MLP neurons of a small language model. Each row is named by its layer, matrix (down: output weights) and neuron, and shows model dimensions 32-127. Each number is 500 + 25 x the weight over its row's rms, rounded and kept within 0 to 999. Numbers have three digits each.
A block is one neuron, or neurons of one layer that tend to fire together. After each block is what it responds to, as a language model described it from the Wikipedia text at the highest values.

L9.down107:505515532559504460528481486487491488470472504523467454559461468535511523495510508521497545515477507467523511510498453470538528497514487451489522489480504526499498514488477500494494509458506511471459484509505494489491515503487517532495561582483483514494488510494462504525481506504521452499
L9.down186:464501511504474492518503511508507504495494513463518487501522537570493541479525454480465539522503510521473489493479549501506477520550474462506501491530481487579519517466448472504524504468525530511473538490557500501502499504466475465551463487476513501566551511517500542505499445494533479508
L9.down386:508472453519492447526484544522508498510533555507490507508526448515510502509508498535502515490496492484489528544487495523466504494509484485490488497523496476484514479497512504484503435483529510473522477529491531478502521506464493506519467515515473496484538522496476493554503549533536486489
L9.down469:502475521495533551497507491503488522472526484463485526454514505489499511465483497489517485528559533515496514500525523471470493527479461495473539494509501519493457504512519532512490459488507538534458471514531509473456507511480458462531474454497472474491497538461490485540517491497504498527
L9.down520:485502476502509480509483544514502494513530546502470481527528508481541490476507516513482499506505459539481520486506445434522494483517488509538498509510436452527469491496459530523486544469520478471442469491494525505478542454522472498493467569510552505476504538522502482461507508488564502498
L9.down566:443518505496521472456508504494509508501501469482524530532486479522489501510445464487555492527489498484504562574474499454516522553499488521475492488481488490481498531510517484508502527485533485521481513471494504519461531506488487505485496519438523523498495443460494514507454494553477500530
L9.down576:490492541515544487513512523517501465485513520482485525552514494480518491488502520531503522474514483523489510481488473499506488552505488467511487464454508507487484508476516493501483475476473505535473525548480491482479547491536476502501514508466470535489474526535479549496495529516549518516
L9.down721:474504509441511513495484514501466468510559474473484510526502493539504519514491518484512502520494526491473547534517507497498542541462499528486519531522505460514485516508500519484534505483549555505485484486521503505497543499491504499460500520458505506467451496495495535454503555471500458515
Description: Noun-ending suffix pieces

L14.down2:492461511496517488467486462534505517500496492470513498510511512476496526478509498510509515505482484459519521436523510496538509439520491517466499444480533558509514473460474512493494484496505484513493515465485557542474524484465537526476488496502511542485477509491503513543471462493510493542
L14.down284:464504510513534488499521506500490493497492483513505446474447520574497526477523467518493522507540472488511503490502486496485503485501470507479459450517516511499500473490515475513508454498525485511466497519491477528491503495485562505456498502509512493499445515538519453479511526489500485438
L14.down408:494493514547519519506498516441470521517510523489521458535554511486485505523532496483574470515510501514512470500503502514462478495527490500516490489514490492478511525530526518519494479481491473512527483522471447495520458466551564526469495528482483513528515510468575476488530519510461493519
L14.down416:552526501477489510483473477512513521498499520518518571497493481509518509536518470445497557455523519500529493489500494486480556512490499456492507493523506494438525511534485484491500495531476491496501507507486461523492498479501527525468494502481472516470485472488506448522474487515507480480
L14.down649:536542488467451554509493542495480494514518498533493517502460509508474502553493463528505493474542465532493439502518483488503482493492506488487476475511522504488511491502534489473484490506532499533513548516520502514509464508518497499509480515479491465522465498518510465495499482506491490516
L14.down721:529504499557493507508551512513530482530556491488508537516505479495515492518480492540467494551469537505496510506523486472500486545469499470514509541506463496529493537554462486498480489441509476455490509511511494488518494517462478491503486496484478490466495472502482492460478523472477537513
L14.down729:487488506462468490537515481492508483530513536491481546481507486501495502503500509509482466490462534513506532532499488531481515537510501462495482508524508477495493534512509493490486504474537473464467512479504494467469494491497531500552471522531465506470575466505487465514501511514511508451
L14.down754:494525520436510472552480529479496518493471487503514508506541507479515518516493498506517528483530485500510479502499470508477517522509512487482495528523523512479478523485462491512512504527478458519498472539458486520509478498503484502538446505506464492478506481468482461504471485433473537568
Description: Clause-linking function words

L9.down54:468504501480504525522487498494491516468470537504474479468483507532504498482505511531566456507475479460506533475479505451498488535544513481578505525488483518538458506453509445516473516490485490505528520501516527498518465506505502499480519472559518538522522522563474476520520491530469481460
L9.down84:516501478517461548451533512516467503494506488516491520473480505498487541536538490486494484486503486484515521506516507452508472540547490478522466476532490524507465503445523513483464476508486428510471494514492518467499477483498494497487480511504492510526532537473475472523529487474475477467
L9.down277:476522519508483528490503507518501497505503482516502520504479476537498438495530426524509516472496526541479470518484530501475458495499467532503519491510497507472500510519498492478499498517472469485502521592502529468508489544477501508461518550532480502513482462508509492480522497525518523519
L9.down417:494493516511515497534499527468523517478496452488511509545487489503478429490496494469465487514516506498519512467517524540510484518508481503510486518525491527481545548515485528480536529505457451508469517507477539498477532489471511503545509527511520472528512497493506490502548491501551482496
L9.down447:486462533524506507522493493471488502476504493500437483490528478496486493499463464491491471525507485505482465502531512512520480531441503475507517578503498522539498537520454467525476507500504469529476493505505441558482503461475532528528481500504505507506526483497505503494510481460500517521
L9.down454:504510530497500486496535543508523510505522495492503531472513508493471475495492494486555532485500559500486520483518522490449491529457485521485562538511483510514537525482505498500508500490461500538505524518526530507481465462482526518537455495502485461468548493460480496511534486498512539484
L9.down752:489448513508498530479507509533530506489472501469502518485543471529508483488486438514464499511478455511476503517508521524531490485492468467504476482488567521561508485475509491497512482479475470485472461498536498485486501498515539472486480518503535525540520469477513476501500530463494519507
L9.down766:464501552505511501482491505518517475474488488520489471494505451498501523504522509533492498501483499500465493515521561482519485475523484570494507456505538506543529488513507492505467451489502558529479531534493501475520490476525543495461536506483480480497493466469523488483513493487513514488
Description: Transitive verb endings

L14.down94:497471421522544508515536491531499473503498494477482499485518498512488490452445459498488489519522497516495494486511506485490528460523517530488467480535500501475477536475494513534462472535490537505488494507480533524500469485489509519502449499528477507514508483461525527518482518538513501462
L14.down131:528498485508492513535475496505517527501500494496464483535507512540446440512490522462500474438516499535496496520499518513503527527491517512496521520505497527474500502503513468504492490507509514466540464493522491466503500532493457527541503522503511497493514494492498467520492516477503520503
L14.down297:507486503462504498494474535498493529439484483576474450472510481555500510557473460475465516514549499538490491460491500528506493497497503401519506488507525525527491507501508505513448519487515469510530482530473487506485486463472500489510498471453467519478476490530470477473519467518551484450
L14.down349:509482458485466500495513524521482480486463512512504527526523514516532535501478460460462478504544527515542475556494493524505508518471490521476497511485514489498491498488516506466487507498481460484493531509493484501513469447500528484468501534532524490534486494516488495538547461497511540508
L14.down395:509472464525453512515492503528466450539474517517520532497501488492525512549467484503462527528542518533477530501494514525495523522481532502462496517505510553527476521505473522466464464529526490508479484475442493505450498516500494544500501476509519524453466499515543460501518526489474521535
L14.down430:499535495479493495517488502502526473441505529515522518498484478516477509511475522489501545470436491507477529435535494490467493465526511501530499447501541480489517513477518520501528519506512513438479497499537474499480508530513503534509505520509490510520486469527475548517498478490500500490
L14.down544:472507507505471542498544552473488493458484505520508507457502511510509535488520501517451531537489488524490481474497543505522489504530483533498494537462477531495459531495512543554485488528517500455447452491500517535494507480481536530487507508483484506534494489464500483504484497511494461478
L14.down641:491516509500499472540513497516526495497482469501488447528524518512482482509524505482523455521484511482515471492526541495493499529535497510516488501452510496449494483463508473472464522506513486475512476497528528516506456496559518478502532467494538515520481514521464526491476519523527506482
Description: Mid-word name fragments

L9.down25:499502527475546463509452503530538503490526497471522477502495437530499521488517502501479465464465496514439486486496516481533531503506480473472542500503477532493475504509494528477489470483478448510461491505536496493530545462477468523507524475505475525509555490555467466519485514522492517488
L9.down119:515487475455457484483499477506488511529479443532492526503528523481532513497467507543475471491496522498526506478504500512505443492517479487524528534492502520487519493464471516502502452514502510512490556513501502520513528459499509473533490543504526480553456470489491528486445521504503498449
L9.down148:502478439477538491432479477471550490509503452489528511560460495516483487547498474457492503504468499468499516518477477554489508502469498514500495471483501487481481458478524487487484448489444536522508512526508514479546482515484539502542488446494485533507477493516508487507483520481559509480
L9.down384:472514499539519501534514515495495499488498473458514504536509509481490494488461489544476510486462519493495470478472465554477451531497521455521491504511522524522457487465489486505491483485508525520485567482479521504515527487538535545521484503489520467517483483518498485484448511497508510496
L9.down400:501527470557540468508496535521541540518502484469455466533493536472536516508508505509486502499511487521506449507462499555471489456496516481543540481512488472491526528509502481483503507523492475517471489529466487511524499501475478525480506518513493543505473518505501469504480503470496470471
L9.down405:509481477510467514542522519521471474523494514512530490484502493545485481528499465502539516516496517501494461496481522499526473459496483506483489508505482539493512506474497502484516494480510508466476503527487504477487487573485501494484485508553494501469531515485513518519521446519470544510
L9.down439:480507549521469517538478490477486496484507495478500532503535502489518510493494491486506552530523471516529498496496513536518477477461495523524474541495541539550494477493529479531519493519498482455497499521490496496490533530525523485498454501496491464516512528489480566500458544459491477519
L9.down478:490539515498508507497510509483513469508501480511473487507471497489511490511526507498505494475492468476528518520490472508460459504508502478498469455486516527550548513499519457528491508437484488519503491488497492506478476509507512467530534505507513530452472466495432520517495496505526499481
Description: Surname-final word pieces

L14.down14:511489463500470502496488468434473567572470488440537513497502556459475518487522497493474503494506481467495492534499491543522499496515521483517504538531503475506523524536503546501462534478470459466487511528478478518487469514501461473527486463495496509493496550521507475468488475485511536523
L14.down141:497497542517509484497493518502508495506520521427483490499476498510500495499493455469531535492603546509495486522500508503500510537531502476491511478503488520522483501486491452517503507533487465509516498496539552492504516489442500492512493494491443502508487518544480480511497489482546511529
L14.down184:510532526503519516488483510508502528507516519456536513491553505498535476518481494496482508476485523536485499525491503502529506533522509520460455449513482510491504485490502526495517512478481491472495475471528494548471510510466514475499462517505463508522488518505538439528489488473515514499
L14.down337:485517442520506520467480531491492486516507528498517483515496562502536503479480487462527505543530515481507498483496500527510476521486463487534478469528524472535510516434509459501494531508556493487500530532450496542482503456495496497463484556502486510491505497476433465505506479504487465462
L14.down341:519491478542464518480549473484488489523434489527516507533496447484445475535511516519454524491544529532468496490511511478528480511518497506506494512498488466467492473508535553544503455446449480491463491544489482515507514499510486539494529511460454482497506489508523511477452503503491488454
L14.down511:474492543522535476492548488485498473542526490478484496501478511527527480519478477492517524469508430509507479519531512542480504447525514491520524488474446532536497506492524463467548506502515524478522514511549459501505530508496510490510501499467454524499519490531505477506515533474470503471
L14.down579:499510452523498505514492498499471483458489475468539461495490480473510510491503498518469493477487508471521515556461529521489470516516535561513507470527495534500497510526541500531487477492529476509441459484497481526474420496534490449485519531520514432496504505466501492468527496564495473503
L14.down596:491466544531494538438491476481493528478515503511479511517480513488517472515532550515518544452474501483476493523523445510485487481482485518484475504548492507532536517503480526485447515485475516522505489486472504484512505459480448479493506516512483439534473496467502506551504496507506515473
Description: Word-final suffix pieces

L14.down44:526493514466539493523469477455501530513469496509533527501494468496510477545468454452501491490495490458460467512526483529507477497519523480526473450524516511497509515507492463537540513508465489487471483529473499541462514493520489518502488502471451503502495489529534490477498494456540512491
L14.down48:501514493494482445490526496499489472489482447546516487504489546509488541479507460525474525465514501494485544495476530504507523501503517511490475486502476484476498517523483518504500524473492516521546460493480456494476527503497509504520479478498449518518507498462551519486488488503484493534
L14.down275:490519527522533511492482486516506528470507491501449520530520497505455498493517531460527493472526535531504416522493469538477501552479555458488497518539515501509466452489529522464498491518500531513538557501483522484475494522509514490469513523498477508490518483516517507557491502456475504533
L14.down442:501484536531491481474500509499494472541552491506494497489491512505486550528476469513473491512502484515522489545515497512509526497511471484453515458514456483500452499500509488462532497510497556548479515505495474507482483460500491531533513521495483488501461510505481550484499541466500532477
L14.down478:495508541475518522497491500494523505527465462506504469481569505525542537546574492526446519511518499472479471472480501488536475482461523500523533472501469483498491522496479480512530519520501484447475535483517470447475457493499520463507511515518515486540507518490514499512512461523527519499
L14.down552:524454519475506506475526523515499490538517522468505473491505499493488531525521553526437484499489499498527498522518502510523448480476507515532538516549477528503522494508531461498469492537500547487438476524530475526489481482490504508461483527520497530544462485501484527504507446508505493517
L14.down636:542491504533515479507537469532508459468500506517468520535504517513524508485503486469497462465524508533512510510539563490507509441500493510508418483495488488530525508485473497494479500483464462521482497473475488513535534530462460458513496540472476498466529492500507486498511524469552480493
L14.down761:451522489476508500507491471515535508465511558538502473500477507504485487522540524493511507509462512517505533498517529486502478476495508494505492491479508493451554495479505502533481479503498503473490502489547457535519496574536512492527502515489491514503454492514442480487510459485501502546
Description: Date-introducing "on"

L9.down39:521447480514500446491491563509539517501489532472531504471501494535557526508497488517522491468511487496509507506471520493528473488480504502468518521517528538515506517488490477476484484500476475531530491496504495523511486495486483523482503543464511494495504476452523509493522523490519482456
L9.down179:478510529467469472532513494483536497467561474444533502475536499495488496472499542464506503475545525527534490514514488506508445541464521509523490461498484501518507473495530518480512471505519519499495494473513446530503562506524514513505488478514499510522500492479504510499535466463477482519
L9.down331:497488520530515497503472541491517502458472484504497479492464497523486442549499487532542489517456496452517508532485508557490473518502541475501497509522500499503475463527476528492505507494487501528513507488528496469498508513483484499486442509524505467501451523503484466469503549483484519481
L9.down526:512466489499508481490473511513540503501485487473528499478519512519494542513504503497471486501511550547513534478518551485490514452535478496474516510523521492520544497492464462500500502488484455515522486478490481468542461465490513480512487520423518481557523510539488481525514468499460501487
L9.down530:487464493486516490485519505554503507514454486454532531542550472542482512508505512454487485525517509496491456521471467466522449516448522531511480506484503552537483518510502512486487506479472543556545479506501498464419517466498510531465503512512506510537533530465483462531479510501454516530
L9.down559:499458487548523506530474516513520511535523476515513477527461472499492553474473541512526469487503530481520489471493490525506475488517466450445443504505490489514532545491453460476510506522493507519521468497537497508506479516505471524520539473476493517515493498562491494513485479526481524482
L9.down568:504508472554495524515450494482550522502489485491513460493511537493496483497468501515424485502516507474521486491464515509512485486510499525494471435522517468509491537468481505461497509506507505531524496490476483519499544526505449525508532523526517473513523443534498452505531490519518528453
L9.down615:483459489498523517511471487496542459517493500492512523553495475514531500487495545431421484497539494566497519542473508489494496545507555478529449507527491494510515497510535473502512479518501474484533501521457515493483481458524540495479546508511493499474522480479477502498486538478512491479
Description: Word endings before dates

L9.down47:497497512547506475500510515508518497499504485513500460533463517483511522511515519506522535479558459489510517462502482480531530489502516551476499499476480499477538474530540490513523476444524488524518489438453474495473461468476498511526491532518502508507511508550473477505478534488516526510
L9.down217:485533480507495467441526510518494513529482493494505507512487516479514500511448494539526507537490501509459472528540523517432476438491490498517511495484482539465514512495549498514509463488459539488517522499494518541494533502522535502514478511490520484566510489513513514471494530485470492490
L9.down334:521475520529473528489473500477439513519487513449525511481522474522550485496502555521516490518514499486534538471497504497533472528508477499448470519459472494490503515543457522499509526461503526552497455485477483499526518493540491500525521515425518534527483493496487499503493470521467525521
L9.down358:506501509518492483491481535508480535506497474497528454483485501515490500498498437509499555510521509511488502480484522543479497529479501451498527475511512526497515532498485569500541480464462457544517495544525502471481511510531528449486502514494499526521494476509471532472498473481519494479
L9.down367:485484520528506504489502487517475512506541427486516477530546515468496534504499507477489519527503501508446524554504539434507516452529554468495526507534519494539468526483458474522547485507495510474488541518502486514498533489501454490522531510509488527495482480481472461504525474492502466480
L9.down465:497504484535496511463487485458471503482546507482521483519476434510484491487496481494484515532484475497538541448480509543481503542491526519465507484518531528486508500477495461507518522527525469466510500498515504513515505489482482501501493512489490467526443527496522470442471484503521495499
L9.down477:476470463505493482533508466464537486472567558540506523490514515480514541501488493483517531491531497514498507496526485510508583481482469475504526479522531483465456477476515517503527507539493502504441481518537506572484516473541459459527475455469494536463500470537533519517477480509488493533
L9.down510:526540516534465509473491484563496521517519475486526500464486495497541527511501514504525533480482533473468464513495508524480518466507457480493482501485471447492513479487480460464501493481536444533534481476470540474537509483523511492500492499470507491502508527513513504477502501534477501492
Description: Mid-word vowel fragments

L20.down444:503525514428527462517529513520511493528517519520485491542492516487491521498512495536488494536470467524492480512434510495495475499481481510496478486513483472513504504471539507487569540485468507493514514462488482524467518476503467450552518458519464499515525496498521456511476504510502511562
Description: Word-final piece completing noun

L14.down148:429529516522521498502492477517474537481503511479503489528482506538465484512489509502479539505508491486499528497506502461448492519477509502473478517483507539527539546522519445501508506527501498480458503484520501493478492474518492517522539488437471480527482505468505507557501517437492462523
L14.down237:513471461540491495505507457502511516506507502470490484461485507501524564465505497464504476506529481505492507515477506484534539465489506474524516509528488509489479494503443443488494501512533515494478498532493472544530471471488542482490460530483526492489549459529460495539505498477509523491
L14.down404:474503562521468502525512506505515498493488539528450501499492514494493512519481504484569522493511499511467514476504530502487503492479497467485498520533507503466514518515489489465480425491522529495501505495466500517504490527467524504508524502501487508440511494493521441496506517527471477491
L14.down472:489510449511490477457559487474475517535505472494502504479555504466503509479508517518491516475475481510485495469491549482506505526500503547500526478518489502508526455503530566521497489481506533466508535467525508488477494540471496509496503517514468495494494520473481508497507468473508439460
L14.down604:557497491524503542493495464435432506481472487485475507538485489527484489525467500491479496467511483515502498508555442501501502492498511512527511510496478460517487528516451528528547477525543497492531495484517489484511458526478484490523482490482470525465537518514499454507499473516489472493
L14.down660:486515481480514501483520458499487527490500468438489530517549512473493488506498513495548559504534459496482532462499515482530556481465504469476472474504487496483507520510488513490480492500453541454485504463486499493547488461500503539524533482464496529527491507532453501465515470500485528468
L14.down671:524504530512505507542517513489507489479497519513523492498439471498487490450517476487478531462486499499505515553496555488506539549532484481498521513511485506507466535485477510540504542499498466501498542505526479470545483527528530459508471508485525472504469487464489495532481446543504463513
L14.down745:476502511460500506503497518498509526481514511494504542487507507483481475530454513477490552492530505463490477456491516466486490508498506457511484517492527530494479483555501465463538503488553505483491503502543505552477495472519497531444522504447462500494521528551540538519495466480487527494
Description: Mid-word vowel pieces

L14.down207:515473502522457534486469507465488504487509459475494527496491503500516488503515526479502463449482520545467530456500479465550478496539506481498500510493482486524498507526498528515511511549489524484488467511499476516494462491471513532468505498549490454537506516538502515524532466482543481521
L14.down332:529468474529523514470478502497513441492511537518506484497472499487554485526493472495479484500502499541524512516510537484516527524550511515505504481549496464515528463479480524475528483493500509473454501545461455543504534512474505507507448550479512518478504496417503517496465503489473499456
L14.down351:518489490551502534497457531496562514490491512464518493525494501448542501575524491499533497504484537486497498526468449520521509489516478491434555494503495499506468492506513519487472563483523491471497442525507476534516504484540509510520475470511516472472510522525491434526512522499478494488
L14.down371:527520496471467475519463451506458506484485481515509511487519480514493498478512480517439560480555529478484507482483541487481459519514507485495476539503541493517511517537499527497516480489465509479531498522549471481516517500488525484459495502528503509508499546513488473482524498484497520544
L14.down481:504529454542490478489492532533531480508529520484489487501439492518483485531550513478453468491500520508473465527501428499507498499470473502521491500513508529476527515443521532498563480525480493482472515475520484450505520507484489523493492463535459553505518519499544473552528509517490492450
L14.down537:501498507500485462509448533501521570505471495506554502534526497469524529492470469491523531502484490467510474549485465542493497496546506492532463503518523512483513512511502443488493535480515486490533512499455481519496512511496513520530503491546496511507518440521481517523526490528510488477
L14.down687:465527487498493511521489510522496476506525497493476492544464527497522489498493506501502485523491562490508507465519516534536502502466482505521486496474489509495517446499479474515538474488477566478513520484476469515496483492479501452510424466490515508445473503495526536504506510552512506498
L14.down737:512480525495515477493481467486571481470515477501482510482512516483548490502514497510499458511465538489521474542457472487511504534551477435514470468531501496465485477472528501530494473495476482483468550503521495556522512538476485514504504542530517488528459507494520534508494503556497497473
Description: Split-word endings

L9.down66:480513482488519494485483529524444528536474508451535512504496484456511489508520510492530546467500509476511509470522532526487531499508459460525497489531518474461484508504490514504511522495527447480482568557504545484491522487485455471475500508535517484482422491520501511500508545477492501488
L9.down151:501494504523521521513496488512469532508518522504512498515455479511465492506482477487478498479477491479475548499465545446467505454537499504462473484499518465517468481510517496478537473538520466478505534526511503497463558499492474486473480545538467531541501495496483540473520481520480510499
L9.down227:492537473540473466505485524522473530522478520543483514490481462472463530477488519515496480508543498513544457515500502531481487524497507476541515495468482503505519480499543499537532515452477486483507503513459486466504491519502492485466469491460480471523508511487522462506458499488478466479
L9.down482:466474504515527481470513490526517504566497483531513536503520523566530496499485446442550492534458525549475499491509459481452502453463491496510491517513509488492527509486512512504497482473494487536506497518475505532486510482497546493495489493510525530536553515528496480482475451543513456533
L9.down488:471528527526514512501520530482481549512507547526499475513482519512494535458515497476538510526502516506483559542539527478501497507540489495503521493472502475539482487497491432475483494479501492486493535525463490510487503517531488497478464500480492492453542497493509452468528502511471501513
L9.down521:471496491511449474501467518515509510467539544478527487499507497512513526489510515515489496473454475484515491517504534507477538502465496503524503473485482516512503502513512430468447471521499545502522477526484521514483525547503505469530517501500522491489461529503530483476461495470510490508
L9.down565:492501506482482486476503513513515510505525514483495517488534504448487531486501438507473491513455487493493516483515474470471497499535531527491497458506479485525541536530488466495500533495550514486498475493528474508494502496475478453460529558491552501478488440471514488499477486494520443474
L9.down600:501497470472509475477485461552504495465516500509512507488481549518515505488492526463474525506503527496542482577443525470476508491512523535512490536503509504428507506479489544482484536448534521504465481510533485535518531507514487453492538490533534466468517484535445513499530504565498504484
Description: Clause subject before verb

L20.down704:478500470492515536484463478514500483530457511534506530492486514474471498488490504486500509506501512491503477487581495485531498504502538510501503512542525519484489514517499485538443469513521507443492521504479492489532484476446510539493469507495471492479528518498525436529517480506442492459
Description: End of split words

L20.down349:563448548501477530533505520486473582501501464462495497475482536501515503462519504513495508477521484473504502492527451510517505457500485485520506510513487525512506518499503508521468510516498503524524486542531490516493525458507464500502462479514450499463526521470480439486486532493491523488
Description: Word-final pieces

L14.down8:471499491510492494479469510539453539495491505512527517519455529480502472462493516479489529530520476494523493451472504476523518491510498540535517448522511501487521511540480495521485488548527514509497525479500493488481549483446553498543500477505516503539542503524525508498441487519499510488
L14.down182:486543502470463515453524466497517485456502470501458477471516483530495478508523481493510509500473495497502468488496483476503537467494501505518492501532522491493512520462481492484503496470510462520507467536512484513512479542514537523478495451481521463516478530507477529507490490478496485511
L14.down205:469490467463482492502507467480513523529496477467497536511491510462513490517515523500505524540479588496492499532504507530485531518509469518488529493474497544525491499494481532511507468496480532504481483483507502513471535490505504488492500499491494506540469483494475493502442545510447463474
L14.down383:481498462488496507465449501503481441438479511498517448510545493496552485463483517504470528548483500474490497474512497509526528473519526533522517511523504490539513498469472501532538504539548507494481518533506508477548507515528554470519529494493488488453508519493495494447493530478442528508
L14.down468:520527480498518469502488499507523493496517454549502513498540521532514513490501530476516540485517513466519513438481499525479467520467489532497528453445505502491521526513478524541497521500464530453518499484527490541489459522465510476482510506514527511483499515500550474553502530476480499532
L14.down480:505527515505498496513503493497508527465466480466465479519479535510461500486467500443486489504501506482534497502467491534512495558505535510493535471517534514519496437488500536502530450508519470522514539495490478538483499525467519509505517528524489477524547499438521469486502471519523481458
L14.down523:510482501512489486523494531519502489475505482481532514548493506532493455488490466504494501510517479482495518505514472515513495501487512517513522511552497509499470522502504477503507476495512462513489515532520463498513564540564487504488509493527495515481519510460465495492439509499488488496
L14.down684:492474524489507476489481481493506484481472468489479518482500476528494470500504510522489499510507537506467526484493551510436508592480519496479506529546491514535543499479501483480510487526549495530502525506513502524517494499473534515534532473448548462502490444492438496490497498490535487477
Description: Pre-participle adverbs and auxiliaries